From a checkpoint of a small transformer trained on Wikipedia: 3 heads of 64 (1 for keys and values).
MLP neurons of a small language model. Each row is named by its layer, matrix (gate and up: input weights) and neuron, and shows model dimensions 0-127. Each number is 128 + 24 x the weight over its row's rms, rounded and kept within 0 to 255. Numbers have three digits each. A neuron's up and down rows have the sign that makes its largest values positive.
After each neuron's rows, "fires after" lists the tokens most often just before its 100 highest values on Wikipedia text that the model never trained on; "fires in" lists the words (lower case) most often at its 100 highest values on Wikipedia text that the model never trained on. A number after a token or word is its count.

L3.gate143:120135123132162157145157129092141113117128140123099149082113098148131124126121146134152137098159103129155115106144093137166123103117144165127104095149098119142100151109140110151162165128134130169111124142166097138137123130091129115148132148127129111146172130105097175104143158169147049096138125109096096114119141138130094098161162102145121191096111084126124155102172108132180125112193
L3.up143:119148155117103127163114104122143180096147151133134147179120130131147116151130148070147134144110132127150110145118099140157116112114141183152114129152113149159120110119134102103175121140105138154145143126168150098151117111118085151122080132152111129136185113152136146163088173146116082130104125147080119118126166100121139148168126078174132098130160122144129108110112112114130124145120
fires after: " the" 37, " –" 9, " his" 7
fires in: "first" 44, "second" 26, "third" 14, "secondary" 5

L4.gate327:133106142122129158150130180063092116103155134153095128147088126135149125157116157174125098103155096111141082088140105132145111121136158145156137117134138120113139075099132116137114162134113138138134104157094157132152162123108141110128121138135139136165143156120101157178125118127113148150179172104175138086090169138133147131126117126148087128135158125122122108140097164132122151059122
L4.up327:150134091128153163135179133077100096118153165132070128108129147144142109125141103132144144137128119152140086129153127120139159111171134151080145140160141138145164134103137108167121098144140169142120079202109137120121124120128133127142146131175067135141138151144111096107112116145101144150139201070107108145131138133145158129113142108150144127114087136061123104168102156125135124121128
fires after: " on" 24, " in" 16, "," 12, " |" 9, "In" 6, " In" 5
fires in: "may" 20, "january" 16, "june" 15, "february" 8, "april" 7, "december" 7

L7.gate31:134102103153108148123136142068130115112165086127106133135128133086125124137132125166125113121188140158122088149085138156128108115092141168166143135120097115121150101121097114156125103073143131106122122139158137156118113099104134153135085104146115166104106114158152141137056146136103093091112111124146137146110138137151178115117145137110136137189122165113133105098145096165135154120080
L7.up31:119093148174154109121120120132185120154123079142127162129137151135122131126089097140122109128156118149138136157149175138146120123115122135120119138097132133116109117140141112150180073133082132097106099157150151128119124150109183123132095124112126162097070112106109110160125120148110120135155135143092176153120110125123106137133135119139112122091153092134142115179137117123132151170148
fires after: "." 80
fires in: "he" 82

L4.gate49:145130140106155184085086115103112152120125098143106169151107138117112153091148133170152137141176085132126100098098108124121065153133144152163121134148107126162108146137141063159128162170116114111151103122092158098060118131123152106120123137119154123105151117156164110145153138118099135157158136113174147139154140137127120134128126115127141124118123122155131125133127150144120112141152
L4.up49:127146123149138171115112145097121164140158138150132154133058109120117135121135149143115106111166095156139132110130098132123120172126183151137116142149121133150139110158147124169097154165108105117163134144125147130079159137152152129109110149104133158121157133138117101132200159120111131162149122111174136109139104119139096106125127136129123118101143148124154164075188162149140121152159
fires after: "–" 15, " (" 12, "." 11, " 1" 7, " " 7, "-" 6
fires in: "21" 15, "31" 11, "23" 9, "22" 9, "41" 8

L15.gate315:132138059146133112106170175126143133109127142114143146109078082123109113149126112124117135109106121125122093067112148093081126133144106126098142104135088134114133129164091136112168118160132098155113137105128092088143111130098139144164114162095107073141165136150105185109143126121116112146129104133120109142109103146093115128144099087102102099123139159108134154148155152138136140122108
L15.up315:124113134105138119158161065129123132138126135144098155107128069118146095090152128119140109156133127138113123098123114155108120132116127095155141108117119111143085124148138125153116159110150129134132093123113159164139139100096139161153137201095062112139139164127144119110151135123141138118124105104133174146151104149104077136153080147132126078098113116151108099136142145127174144154151
fires after: " the" 34, " The" 14, " law" 6, " sold" 4
fires in: "they" 48, "lawyer" 5

L8.gate62:099130151133115085103135122113129155160091086145147139119087127129129106107105152129134092107099087124130104128107121067117103086159153131137116129129149131131151143122116116145152110153143121126136164099164143129057168143109150108133119154119136139156120165103135143116119175123155129108136101094078103155110105101083152160118135136125138113120169133132061098097162099094068143143109
L8.up62:104147135109157103114127127143110168142127162081128145162108155122123133100135155107091128116114078155112113100131120138126122104118122186122104121082133082125130183105139125108172153106119183127115130120120157107136109142185105114129089165145088125121076137114127099107134128167159141133095103136147111120131108138102141120109142150128158133109124120161100127137144134116155107118144
fires after: " the" 41, " The" 6, " (" 6, "," 6, "\n" 6, "al" 4
fires in: "first" 33, "only" 12, "just" 6, "justice" 6, "also" 4

L4.gate195:114132166127099105105129130104110174129105161131171129123117138129103123141127106152188139104116098114143098134143118144169070156102097129194152137096153137151158153125125063160100128104154096150117145133110094124139090139143108163137120129164124119122121128148129102125093133103119117131127116114129124108109170105131132158120116121165115131144130112112116133140078186128129139115115
L4.up195:103094143102105118138135165118128078149121146129165152103080173105153171117109172104148117131139167101101092148126154102147128120101103127135113117105072101129083102122084149124092137156142145120108108148143129120144188109147145115138151156104128122132120141170128107122127129145141124148137130099105146151129182152091114123133129137104153132137162130135099174099139114112127088127108
fires after: " the" 33, "'" 12, " his" 7, "s" 6, " The" 4, " –" 4
fires in: "first" 70, "t" 13

L8.gate56:151109107114116178100130112130113180160167122093168132103140101120157133094120162135198096120134116105165115118160097094138123084112151083160097114158176077115094161138174127128124127133147110132168141129129118142113134169094142097157119130111136119099126158124139139159130153150118148102159131131146107136084142113164109148166173104148116144119129121119120130145163141139138125127116
L8.up56:161151127092140174107163129127084132137120146118123134114141113140095151091102190112125123119162124142160140095089090147122148145156144136138106119167154124116109136144100125168073121161182140163117108122145105118129113160119095100115127147104141133124122144169080151146160113129185134135183137157153121151151080109127111100130131123128162100108147125099133126128142133127112105128102
fires after: " " 25, " |" 16, "|" 8, "s" 6, " on" 5
fires in: "day" 14, "31" 11, "28" 11, "29" 8, "death" 8, "days" 7

L3.gate95:123108142101107111105107102085114117128131075133113115129112155093163124135123123125169145114129119116092158113148068084122139115168145118144102142140141148129163094134108102157167165122140117093189153122126104153146096137121109093165080049094145142151139129129134160119147167138123070132112129154140143113143119099158150140157134113149120123115117087126150120105120121115149143132161
L3.up95:130172117143117163150138127116119152159043120118162117161100084154091176130136107134130094134147130118116131134116140119158125167121165146092128131097117123125117121139157142153141131144088129190123128116096103101123098149155137130166122097165136147112133120138121160068143118106136114112113113107150147132114098130129096140136133107188095124134131144171128135156086173138119143088144
fires after: "." 40, "," 11, "\n" 6, " " 6
fires in: "he" 24, "the" 12, "and" 11, "round" 4

L12.gate160:175168124126125119127109142101137147145169133105117117125091102116073130164127158146123113127125094129117119104143139128137104101119156064131142164137142168118142128074136111147117102160125129126170093102107110114137132114107108113111136140104097110136114130101148105102115139104154111125119136075104136060127095118165146120152114130099138155138135159156104091153129088102123153123095
L12.up160:186129142139138114176134112151108078148122113116108139136141140151128097131136108145161140123121111120106095132152124122071156124114105150150148145142134087161103187112080145088117120134112108156134113092116143122155132134109118128131132118173104124105134137175127132124124123171129133128116150134128134087088135118160077161114150168141121136166129156122137158114149104130106185111149
fires after: "," 39, " " 13, "h" 7, "w" 6, " w" 5
fires in: "which" 53, "eldest" 4

L4.gate333:131121108114132110143122102129160166112113153121154167099106125158136136139135156169153141071117095123123083129114144106171131119111105122163108157127152103116092164123135112174172109138169161126135137151141139140085185113106127156160116139117124097161140140118125158156094185091133123141137123120104146148078148140133113151157122088131130162106131180133079098140119130150131135154118
L4.up333:129151160104154128171115091106142120187153159138103107121122123144155143075124119126164118109149147117104151146155137126172102120158092146130114125126101138152140152111158135105151120130121130131136110122129118093085131124100101138145165112174161134169137121115132117140082150110121109122132128135144168157151151131141145117104120125123112163113097112112136078100130133098147088146138
fires after: " the" 41, " his" 8, "s" 7, " The" 4, " its" 4
fires in: "first" 83, "second" 12

L11.gate328:095117097134133110126139117082137120130091088146142153144121115126123131118111129151125143127141094117135131140085147073094082119140128111116095160161118100123104114106128182100102130115122117106154137129161115148118155152141145135182092131102111166103121139110122114130123136143090149125152105112127141125122119130161157131093126178111054124146158143108110085106136150146141107155056
L11.up328:139120106129127141141130121137127088123129128142117144136134127136160147122121141113138125151097131203117121107124162101067120139135053121184118145088147098132158152090140134134177117097112135113162088136121130154133150157148123153105129089163096123157164094124127080174119129105127104145090118123089133097162109104145141107158113108154141124187132167112100135092143086128120128134139
fires after: " the" 58, "s" 7, "ta" 6, " The" 5, "," 4
fires in: "then" 27, "such" 15, "them" 11, "song" 6, "therefore" 5

L3.gate312:101150093154130108137109121065119159140122148127178132141139167131123145136120121188149091109170147148119128148138087128152130142146120149112146119132140124092149141167130130140117098127137138128152142157125155100140162142142142123120118147128122120147135161096100123108119122130118088071127120122149104123134147085223119135116124164145143121118110091129145112109137203110138141160116
L3.up312:110169104142133093154141142110131119141143140118149123116142128135093145150161125152142116162175117157155099147137086138133107135140085137130111133124159142106122129161128158110080101116099161135170112147129176099114176139123186167115157103131101141164150146086098101111118144138112127102135174146175186152150148102144096136092139102114094093087111120113156103164106117119123101152146
fires after: "." 61, " the" 5
fires in: "in" 51, "interest" 7, "the" 6, "internal" 4

L16.gate303:153131137152111076127151121123125124124154139151089150164089122164090123117163118116142083143155124123162122068159086138105134118112128060116132071134134101126115182100117112138117130098143079115124120144102156170169143132110122113173133095175120146113123160144102136112078145099116109118091133117092158117118110131120105149169115134123141153140129116134142102143099113097114175119163
L16.up303:121129136166115123152131108138160118135158090098163139146127184127112179140133153117084162120137148128133095138136099118103108157128129091132157128164108148111116126133126088155132107143133126126168125110104103114102135118135166116142166129120136147108136115129108133141153125105161177143145140111117119151106092150147106113144137153120067149087133139134113108121130161143161112138138
fires after: "s" 34, "," 15, "w" 5, "it" 5
fires in: "that" 29, "which" 26, "who" 20, "what" 4

L15.gate375:116164124150096151114097118095135160168126145150066143123109137114154105118118124157120092116145107098125085126123152081107104167146144101143160128117127121099130138112138136103140092112131128109175176117149140095109128140136177125101132095156101114116107150141112152117107164101126114075134149096099076084117120096091117105130136143115125121122139098115114088106164149116125141129118
L15.up375:161153157136084141151170116137116088161096115144113160131138125131125115116112101143113109155128132137158103128134171101105108144146168147155116138146175103113090108100107075117118117124152118097120071089108109121111163111129127130129132095156132082149116134112133125104096179144073153062099111075095131122131146093130131130108092122145150081106150138146126145099156135125098082115136
fires after: "\n" 47, "." 31, "A" 6, " \"" 6, " (" 4
fires in: "a" 43, "an" 13, "as" 9, "according" 7

L14.gate240:116144114139142130165125157101113119127123129114125114090117164128169184146101112154181122110145084110126110125083143094146122146123111168155135121098131102110121123128094137127126123165202093164123154090171118115091124121089135093179147132141138163154157116122148148142084120120111156104115141120096071088128128105071145119153156143118140126167168162134117101124134125157142177121098
L14.up240:147141125140115125159153104141154159139154079095132142108131161131134102142140125120172135105127089131067106104126110118159104141116092099138163082139114124110152129139085123086125183115209169152132097134140126108099111118129124096113184169124130145107135129111120155131090134119107132112112112140157116117165163123142086135119126125129153100087137108111110124111116137152159149141137
fires after: " the" 20, " in" 13, " of" 11, " to" 6, "," 5, " and" 5
fires in: "south" 23, "north" 12, "west" 11, "southern" 11

L2.gate70:132145119185124142119097119117134136140146108115134152135142156097167098155098140114128156106148088130116134154143127115096062111106125114117159196113119093107099106099210126153133155151154134109140140125145129099139133102112158134197141135110096127134131119100109151102103165154117130107114103128154149157089109146135111147167105080167114157140129102125100186131110099122160140129152
L2.up70:140115094152115120110084114155123084115130153135146071135129147125169120121116141119114136153095140103142144131116192158120133120138115116122075105109101094169165111125124113165110112129128188115154122136089082176185148142127154141126122125149073180147150133097141129157088125120133091135148141143128150109136139184119132161137142128105139099130087136135118105123113153131152131144140
fires after: " (" 53, " " 17
fires in: "born" 71

L3.gate288:108157158144128158126169141120126115142105082148145139114142152114105137093153165123137143133123132138076097095128123142098123123116156128119116100145105154134127177155128131150132152112104121082121158151104136126125146150150144117145109104136151142124103139171108118118125122105129145120142132082122108116167079158169145113153147065118179146120104119089104096153138181139115120104158
L3.up288:099118133142156133121142088153155141161174107119134105124170128125122166134130128141121124118120139152088127168170168116163116146096154174088068117142150127141153136151151153091113167140151162118135138109111131120143147117140147120123119162107151160133105141135130140134135114113124142106149139102132129164133105126209134191071146128106152122104152141123105130095166138140136096157174
fires after: "." 72, "\n" 19
fires in: "in" 63, "on" 13, "one" 7, "however" 6

L16.gate116:089146110089154099124130142113177131107098112134122135130122128101131132109110133167142099100149094133159094133094142133125126132079154125114156161141141126156121112134166125127134142164118067139143116112116112146101128131105149094142123154131119092165138197108148121120126146131137133117117132100104129115100133105139130075131148162085175176140123162101107115124127124112157110122157
L16.up116:108152146146146116109138118096115107125128144132158082113121159145122120090138139120119155117131102104166172104140154100132121137124129176131114129146097110138187142141170125103191085100139145108108159115096171133168133101114111111112124160094143143117132124113155150125124144117098136169081156137135133122141117123137119074113143128144126114125091115115122116109165143141138126121195
fires after: " a" 30, " was" 11, " A" 7, " were" 5, " is" 4
fires in: "still" 14, "appointed" 10, "not" 10, "was" 8, "acquired" 5, "ahmed" 4

L3.gate100:109161114140130129148124172103147141128095128089158117164123185144112153158091145138143081146159118101174095176102082120108148092091132087137125117123152103145087147122117111142126127112080114130116135127128120129129149111117150143147133086104095170152081105117136136152122157153082114145129126139123107161099112132151127152083101114128151092156159137087133095150097132140149105144134
L3.up100:144140140092142132130113105140127109140149129104158092141143087093101133170151124100145130133135097125106123105116152103159139148127152181110135122135149130169163126142147161139126134134143139153169115112135127174171121114158130128164107129130114136126131114122091141092151148062177089169116130074108145128128109109136131067138127214116129132165119126141168159094129147093106123095128
fires after: "," 43, "co" 6, "s" 6, " in" 6, ")," 5, " of" 4
fires in: "which" 79, "where" 5

L2.gate61:107144165133151147136169087086131151163134152113119155164127162097077127153109124111121108088142127121152095111136153154147122103104107104115154136115105143148165127143140108156098139140173110094168122164149152158090108158106129172119105156097127147114160151163082086104157169116148137115119110138151137162150116157106143161112143080082133107076110143132106085177137132122139128163122
L2.up61:165081120149118121150145092091133114114142134121087150142153197162165124105091102130100165125129116120092134088124168087129106150127179099126125155116118154120131117132105147112119148145115167134148172122140110108114096111131130141080126130123162100107115125122130163148147162122084152158169148166129111173148170155110099133159098138105107144120074148138114107091152138113134121139097
fires after: " |" 69, ";" 15, "|" 4
fires in: "5" 25, "6" 21, "8" 20, "7" 16, "9" 4, "4" 4

L5.gate210:138155168128165121181102115121168113165169109151115066146126127130161153117137183136124130081126090131129110122090116176156158101117124123169137116164138164144143146138154088137125159184112154121195191106124141113116128085095090127150083112112113123137116115156148154131142075101136103120119135095122115129099132142134120089107120088114168118108109146148136109136166139149145170123156
L5.up210:107148126130141134138169100106148172138155122155132144133127148150161121114124139153147098115161114176114090152133120179100139112070074138127131140091123098118110172132105130123126128107089173117114135157133157107143166103128144125125115159162120167134128139172086131102155133136116130173140169113135155149145068087098136118152126116132111119112104090187092086104138157126133117166118
fires after: " University" 19, " was" 19, "," 10, " one" 8, "ke" 5, "\n" 4
fires in: "of" 52, "where" 11, "also" 9, "one" 4

L14.gate194:125165141109142117083093169104116136138143122120115082121118128128161156103121095159114142143142065173137117148110158084080118163097137123100134143107138057119132096121148088113125132128175112145145109120145134165127126110091129142139106108139113120213127158116127145137117122102097164061139127097100112151140118123171149115110123107119132117156144099171137110099162098144131120120109
L14.up194:131128152135122123148145092171118114143149159127169124119135123098116152135098118092142105104135119177125140132193129139143144141133146145150125063110115148132140170127134150171140096115134113184096132138109125112184158135103127086056115129134138188102080122122122074107122126107124116170129152096147136130164114095125084119117149163142162114141136130140128151142117091109142146095158
fires after: "." 14, " so" 13, "th" 12, " an" 11, " in" 11, "hi" 8
fires in: "as" 15, "although" 12, "while" 11, "social" 9, "anti" 5, "ancient" 5

L7.gate11:098129139155120158131098154107097160082133173091107124107101143111132088103135170152115145118157108119112145088125120122111093121137153122090159148139133121102105097113098103161150120158133162138109165136167125127140141126143130115127117126123101130194133140146107157108167121123101146107071104136127126110105147106125090131106116128141097117128155121121131121117120101116147064137139
L7.up11:127085108134150132156113111146113094170108098143117134099114148105100115130153094157148126112091118186152147130144131107132102178142141140145143145132171159099138092073153120106138138117148154130140103125147101139138065168111152162145149138132162143104154145117179085076109127101135118139126123106164098118109121143144166175175124108108160113192141143094148089115164150112119139095128
fires after: " " 29, "|" 16, "s" 12, " w" 7, "w" 4
fires in: "total" 22, "sent" 8, "went" 7, "entrance" 6, "entire" 5, "entry" 5

L17.gate286:106121172080128142097120117117140155124117079112127131110126111142165128125128130121129144115154095120114150129150087172134109112141187157116151149133150141113147134120182174139142124139114092125119121094114155131148181074119144126134128115136065175128116167135124200136185137115133094103090131107136114145107174123166123153154141159114119117136139160139132111124103125120101105132096
L17.up286:125133138140122139111136126140168128125153121117076107135133126154149147116164128136124126103138160130127109150131062116151127138118126145167108166163153142138147167089100116115174132085148096120155119146153088131134109080135124120116124132113165127084114180128134104128141144084123143107113133082124149148146097167118118084146143146138085143161128111135125113166121146124078131127108
fires after: "," 50, "s" 9, ")," 6, "man" 4
fires in: "which" 48, "who" 41, "that" 7

L4.gate216:148164154159163108113131116112098165130146117124156153159109142177138091148160127129131177098120112127110158133086184135086123119116131156130129142131142103117114155143200137175123138154127099114113108118140151127128125165133135131121139162145102118109167128128150083114145136119149124091089133110128125100153081113150085124124158100127190126150173121092098100130161171160096119142199
L4.up216:109120094122131162176140130102124135077109104070115142133124089158111132132107165143112133160121138086097161156137149112088139074147128115150145164120137129140075115171142152110145142145135099106106074151110132170112149156147144120140161127131162110130145134127155127143135132130109170137150117158141132109117141118093106119111127150151188143145131138112121090140142185131149148131197
fires after: " " 33, " the" 12, " second" 7, "t" 4
fires in: "house" 21, "place" 18, "city" 12, "household" 7, "village" 7, "officer" 6

L13.gate147:125159120102141189133143127080127151167156096138126135075133122145121102117092082133169134106143085138139095083096087092106073140150142112140148131137088151177121101122156126180115172138142130082143155120138138101104158155132136114097116112101147142102132129126102111164107180133123155138129127139116099114153161135092098137118141124108106137111128106128138103132135143109103124131127
L13.up147:141117095106144125150146118114158124157174099114140111102172128150126125116122088077140131169117144146105112114124120126104147148136099143145130092128124114143116128128130115126155101102182118147166094150123120120153098129149089082077111080052162124099101136119136112140137146123124161154094128133124169138134125142125106157099173101126100120083129119129178115117129122086101103151084
fires after: " |" 64, "|" 8, ":" 5, "\n" 4, ";" 4
fires in: "5" 22, "6" 16, "4" 14, "7" 7, "2" 6, "3" 6

L14.gate19:145173074148117148165168108104129091142099090149147115150129140097122167140110154170145160146136137150139096128126144142115164151094151125142170121117126112120130169150160107136147125106133124081169179154157155091145109119160156104139145097117109136106082124125140107118147142089151120137129144133098093135126085136111137124147115114170109111104154159075154093129200115146119093149161
L14.up19:137138151162132150098100181117100121129143121111137131087106115151127103154145132126138114154101119085118114116135123080150129117147090102166152138116155122121150154129179130110063129164125175104141146087136129118098100070172140107141145132163145154131125155092108159141157150086137124136105150125118152140169151160163137124118134121114119109138104085071152173140129136112155129149165
fires after: "." 21, "\n" 16, " to" 9, " would" 6
fires in: "on" 41, "be" 18, "one" 8, "under" 7, "upon" 5

L7.gate51:126156107126116146139119128141137181151139095145143119138121091144135142122126104141136135143183093152142118111164137120140125135126199104148137131162108162132112140113102114162133127125120139123096124143180135132125119116089151155119072148107113168131167138147100177092082147159133087097137172145143139098138110118149156140136159082110116163119090109150109124118130120131121132117100
L7.up51:169136103108115098146172079136129125144123112090139114166137101184138154144121128111132135137131113142121143118151183100162168118099156126142134116143099139112136126124099120105138116118107109124121128138132142131163128092082132115141099167082177112078151120155101162128100108135163125148137159141116137135126090167160124134118137116149090147112053137112120110114080112145138143125127
fires after: " |" 15, "," 12, " in" 12, "|" 8, " of" 6, " the" 5
fires in: "new" 56, "all" 8, "allmusic" 5, "norway" 4

L2.gate327:144124117119114138119151123091144184145111078094152161108131132123142157183065093110178131141166091111126113091090141124129146088112129086132169150160136069144134141144106132152150135173127162130176090154137150142131133106112132116159133114135101132089145129113114118122125128135115096092097123161124134084100129118130112149129105112088082104157128144116099115119123127092148141118079
L2.up327:107105128112153097128112116144120177118150109113103109154132163118149154146121132161178102096140159114113116138097155155172098112126134120067124089130187088112143108151098116116160118121174129138179125113124130155132076104130134089127148077147139119123150131098123119136120119157105123118120098137120148174093103130146144141084114118128096110142159130107160105144102119107138102117141
fires after: "." 50, "-" 5, " |" 5
fires in: "he" 48, "heart" 4, "health" 4, "headquarters" 4

L5.gate273:136161086117126129123128063108137144135119067099143126141149159100141132167139107142155109104120135078093149136143145119167120123122155153126153144118183085187130129151148111165107127161128120098151096158134179108159143108084129141136134101147094111137134110107154129136092125122128171112119098119132117096107127135124132061167097110121117138151120092146123103135094137141124131124122
L5.up273:119138133130096136138087098118140147151154122129149145108113110129110173126151168179147095086100122138142103116105122132146143104082148164120140103127134117152080155135100124140124132127119138106147132077145140136148209146132109096074108114132136137105109128105146132146146144158113126136147171152126100111114115089112108100137150112121116106087112098130140107144147094140125094153134
fires after: " was" 46, " is" 19, " were" 11
fires in: "also" 17, "still" 10, "made" 7, "used" 7, "not" 6, "named" 5

L3.gate158:092106096165145116127162144114151092141168149155145073123123130182103142144130089176141111142119103153125121130152134132142109126126126134142113092134136126126092158140077068133154117160066175103175111149119123147124131129099149113168098102136169140109142129144095090114108110111102117126128143120125115144154110145210118114135118152102176162116135134134110100129119132129127140130161
L3.up158:151085118120071096143116139137154115104129147145115159145107106133101147148166122174155085114100090111145102130169098157094124159154132147136096116125128092089139109107154143138087132146118123141167164144111172086112137121092163158129139093113151139135134172140132163071135099133152127131146146126116108133141154116123115101106123165145120115157134160145196130096141123152155104129102
fires after: "." 99
fires in: "the" 79, "they" 7, "their" 4

L4.gate56:094116119132118129146121101120092107124101121164093167141140150128143146115134153083142099143117094145130093119098120100056113123080179148174132191105148130139099138115144122122102140139118166103118136117152108151178154106135139139144112133111138107146076143096131152097113143114133120096100095100163145124114081091136170112179103159139159119143111134125107128128150107145094128119154
L4.up56:163160172115129156121086098162141139147145173158102132105124131133099149148103124128157086122084108129144155089108115112165117133145157108138125149113121161174175144075134078103134110201104102138124118149152071094155130123102135107143102103115150119117076130101108140100139108124136120131176157100118103110104118100108107087110120150123113146148136106151121143108120125159096128124110
fires after: "\n" 26, " " 22, "," 11, "al" 4
fires in: "where" 24, "he" 14, "legality" 4, "continue" 4, "his" 4

L8.gate178:126144173128110130125142155128097140139113095088158127164123105107127124146118160110153085149155126107133087127106133128104123129124163145106113166115151089101103104082111102167076130104154073122148166128170133133117124131078113167092100111131110163144147137137164115119114121149139134113135167103161119126137119124128131136086174099050164157131147135146157125119107143130123164128122
L8.up178:121114130137147147142118120076117128163140096163111080128132162112133149165137128119096088121146141146128141100122146115104097118133144116093118126129123115102110132122168067131095123109095086128081111135110142136111100127126131126105143094084122116122151119109156179106154113088142137120088156137100128122098091167109148115153165144091154123132083143104146148190087092122172169108116
fires after: " " 37, " High" 7, "." 6, " Ma" 5, "-" 5, " Ch" 5
fires in: "son" 19, "town" 13, "school" 8, "chief" 5, "consonno" 4, "john" 4

L15.gate338:122102105129155096119187145107065128122115141113132136123103107127116136081131108146087122143143136152123087108166145078074096121089130092161131104124092143124099123146123148165135142095121115129156090145139117143173137116126135140159140092123127133104111112166106135154151171109147102102139122132074124084145125144151114126109132167125134102156082122099080130160160171080098138155123
L15.up338:113096105133146131123123102108068127150128155120158150092133113112122155138127106128131166134133141089128155102139152118067163128117079152125124147095145112124112186129126132132151112109120122143120124134079133137109104146141138120140123140117102071143152123104153106128156114147123155152112097151152143093117079130097198135142119116126161123114124100144097067078120182099099139136125
fires after: " the" 72, " The" 21, "The" 6
fires in: "there" 37, "them" 15, "film" 12, "their" 7, "therefore" 6

L2.gate211:187105146136119112137111123135117148162119118088148156119115142132104094129099131126115118114107138110143086141129123114124139110158152149114130122164116147105084159118145132139172097145103139085157176124151162108155128115123140109144154119106101133118094126102117111186097132128126143114112104084137087093132147154153109105141065171117172113128157109169099142150167157157120129135150
L2.up211:150143164103123135118102138145108094129143147118154121094118172139092130138112162124113090108121143086115123129120148122088100095095141075130090109122132135112116122137111138122130103131069109100140165118166137105107065128102148104137131121180099175122159127095146171136129144080104084129128112122138129143120063099107135183161124165135136134126130112134112120106187152132124111131126
fires after: "," 45, "s" 8, " in" 7, " of" 6, ")," 5
fires in: "which" 88, "what" 9

L14.gate82:123144153145146117121153161110125140122134146115144148153114120120143118118093133135139069124143117141125150133144112121139114145105142122139150111133148112153178148157132136111171120108119094116138089091159124138166084125080121106164139123143071169137108128098152113133156131126162089105153104116101118110135125116091157125117132163134141113145133129081114087107115164143121139108108
L14.up82:174145117126122110128163129131140114126133109114094118145161105113137175146135106130115133096127140134132141154146119110129113101081147122165139130122177078142115138168102137102091108164133142131173125115112152137100118068133130082086155094148097123126135166127161101147187156084138124121115137109125115117142161111169077094137127154136154104140136121090097121146145124147079160103138
fires after: "," 29, " W" 13, " " 9, "hi" 6, "T" 5, "W" 4
fires in: "which" 29, "while" 13, "one" 9, "those" 9, "this" 5

L4.gate193:126149121122122115138149110146124089171127150175149150154098080158119113154114126150093134144138117131190064096166140148099165160134114130111136143102163142118116144131113099116132108122134124065094074156122144106144165158140133143145136116126096123147118147197157121149111127099102127124159157123133105128154140092145145108124140149138124116114128101096123117141117142138120102151110
L4.up193:126103120145123183138120128145066119194173122122121142136144146119081149118116144160149116117141121088129129125117144146125126133158153090084113107163153141089096121131136126110103152115144128121118115132149127132126124115124138114128133099155165119116106119140139104152138162073082132158109140197119098144109111123134155151129112158109156170156102107113130174121100160084185124107098
fires after: "\n" 76, "." 11, " \"" 5
fires in: "in" 78, "on" 4

L11.gate117:148166116124124106120139145119131121125124127125158122127126151072160094151123158131147119110144119136127129092113147117142139129092180117181147140100098112121179113089090157110137120162161096140131145155086158135169146108076154126142155103125133095147122192125107159131152174103124107086133129106090111102125127100142093106122083131142145105116114107115158104112184149142139151125077
L11.up117:104097141145124142169157142163132119124164102095118180140111116106125101115105134130160106131118123093126093111114111139101096135094127150107114126132129083128155117122108185129143161113117112157107150119139092089120103118101148157118132132125112141075120107132149138104117185144136118108160079107158131125111119151104116138110091084137128125133122094149103137079124097124166188110148
fires after: " the" 39, " The" 30, "en" 7, " work" 5
fires in: "they" 39, "these" 24, "genus" 7, "their" 6, "works" 5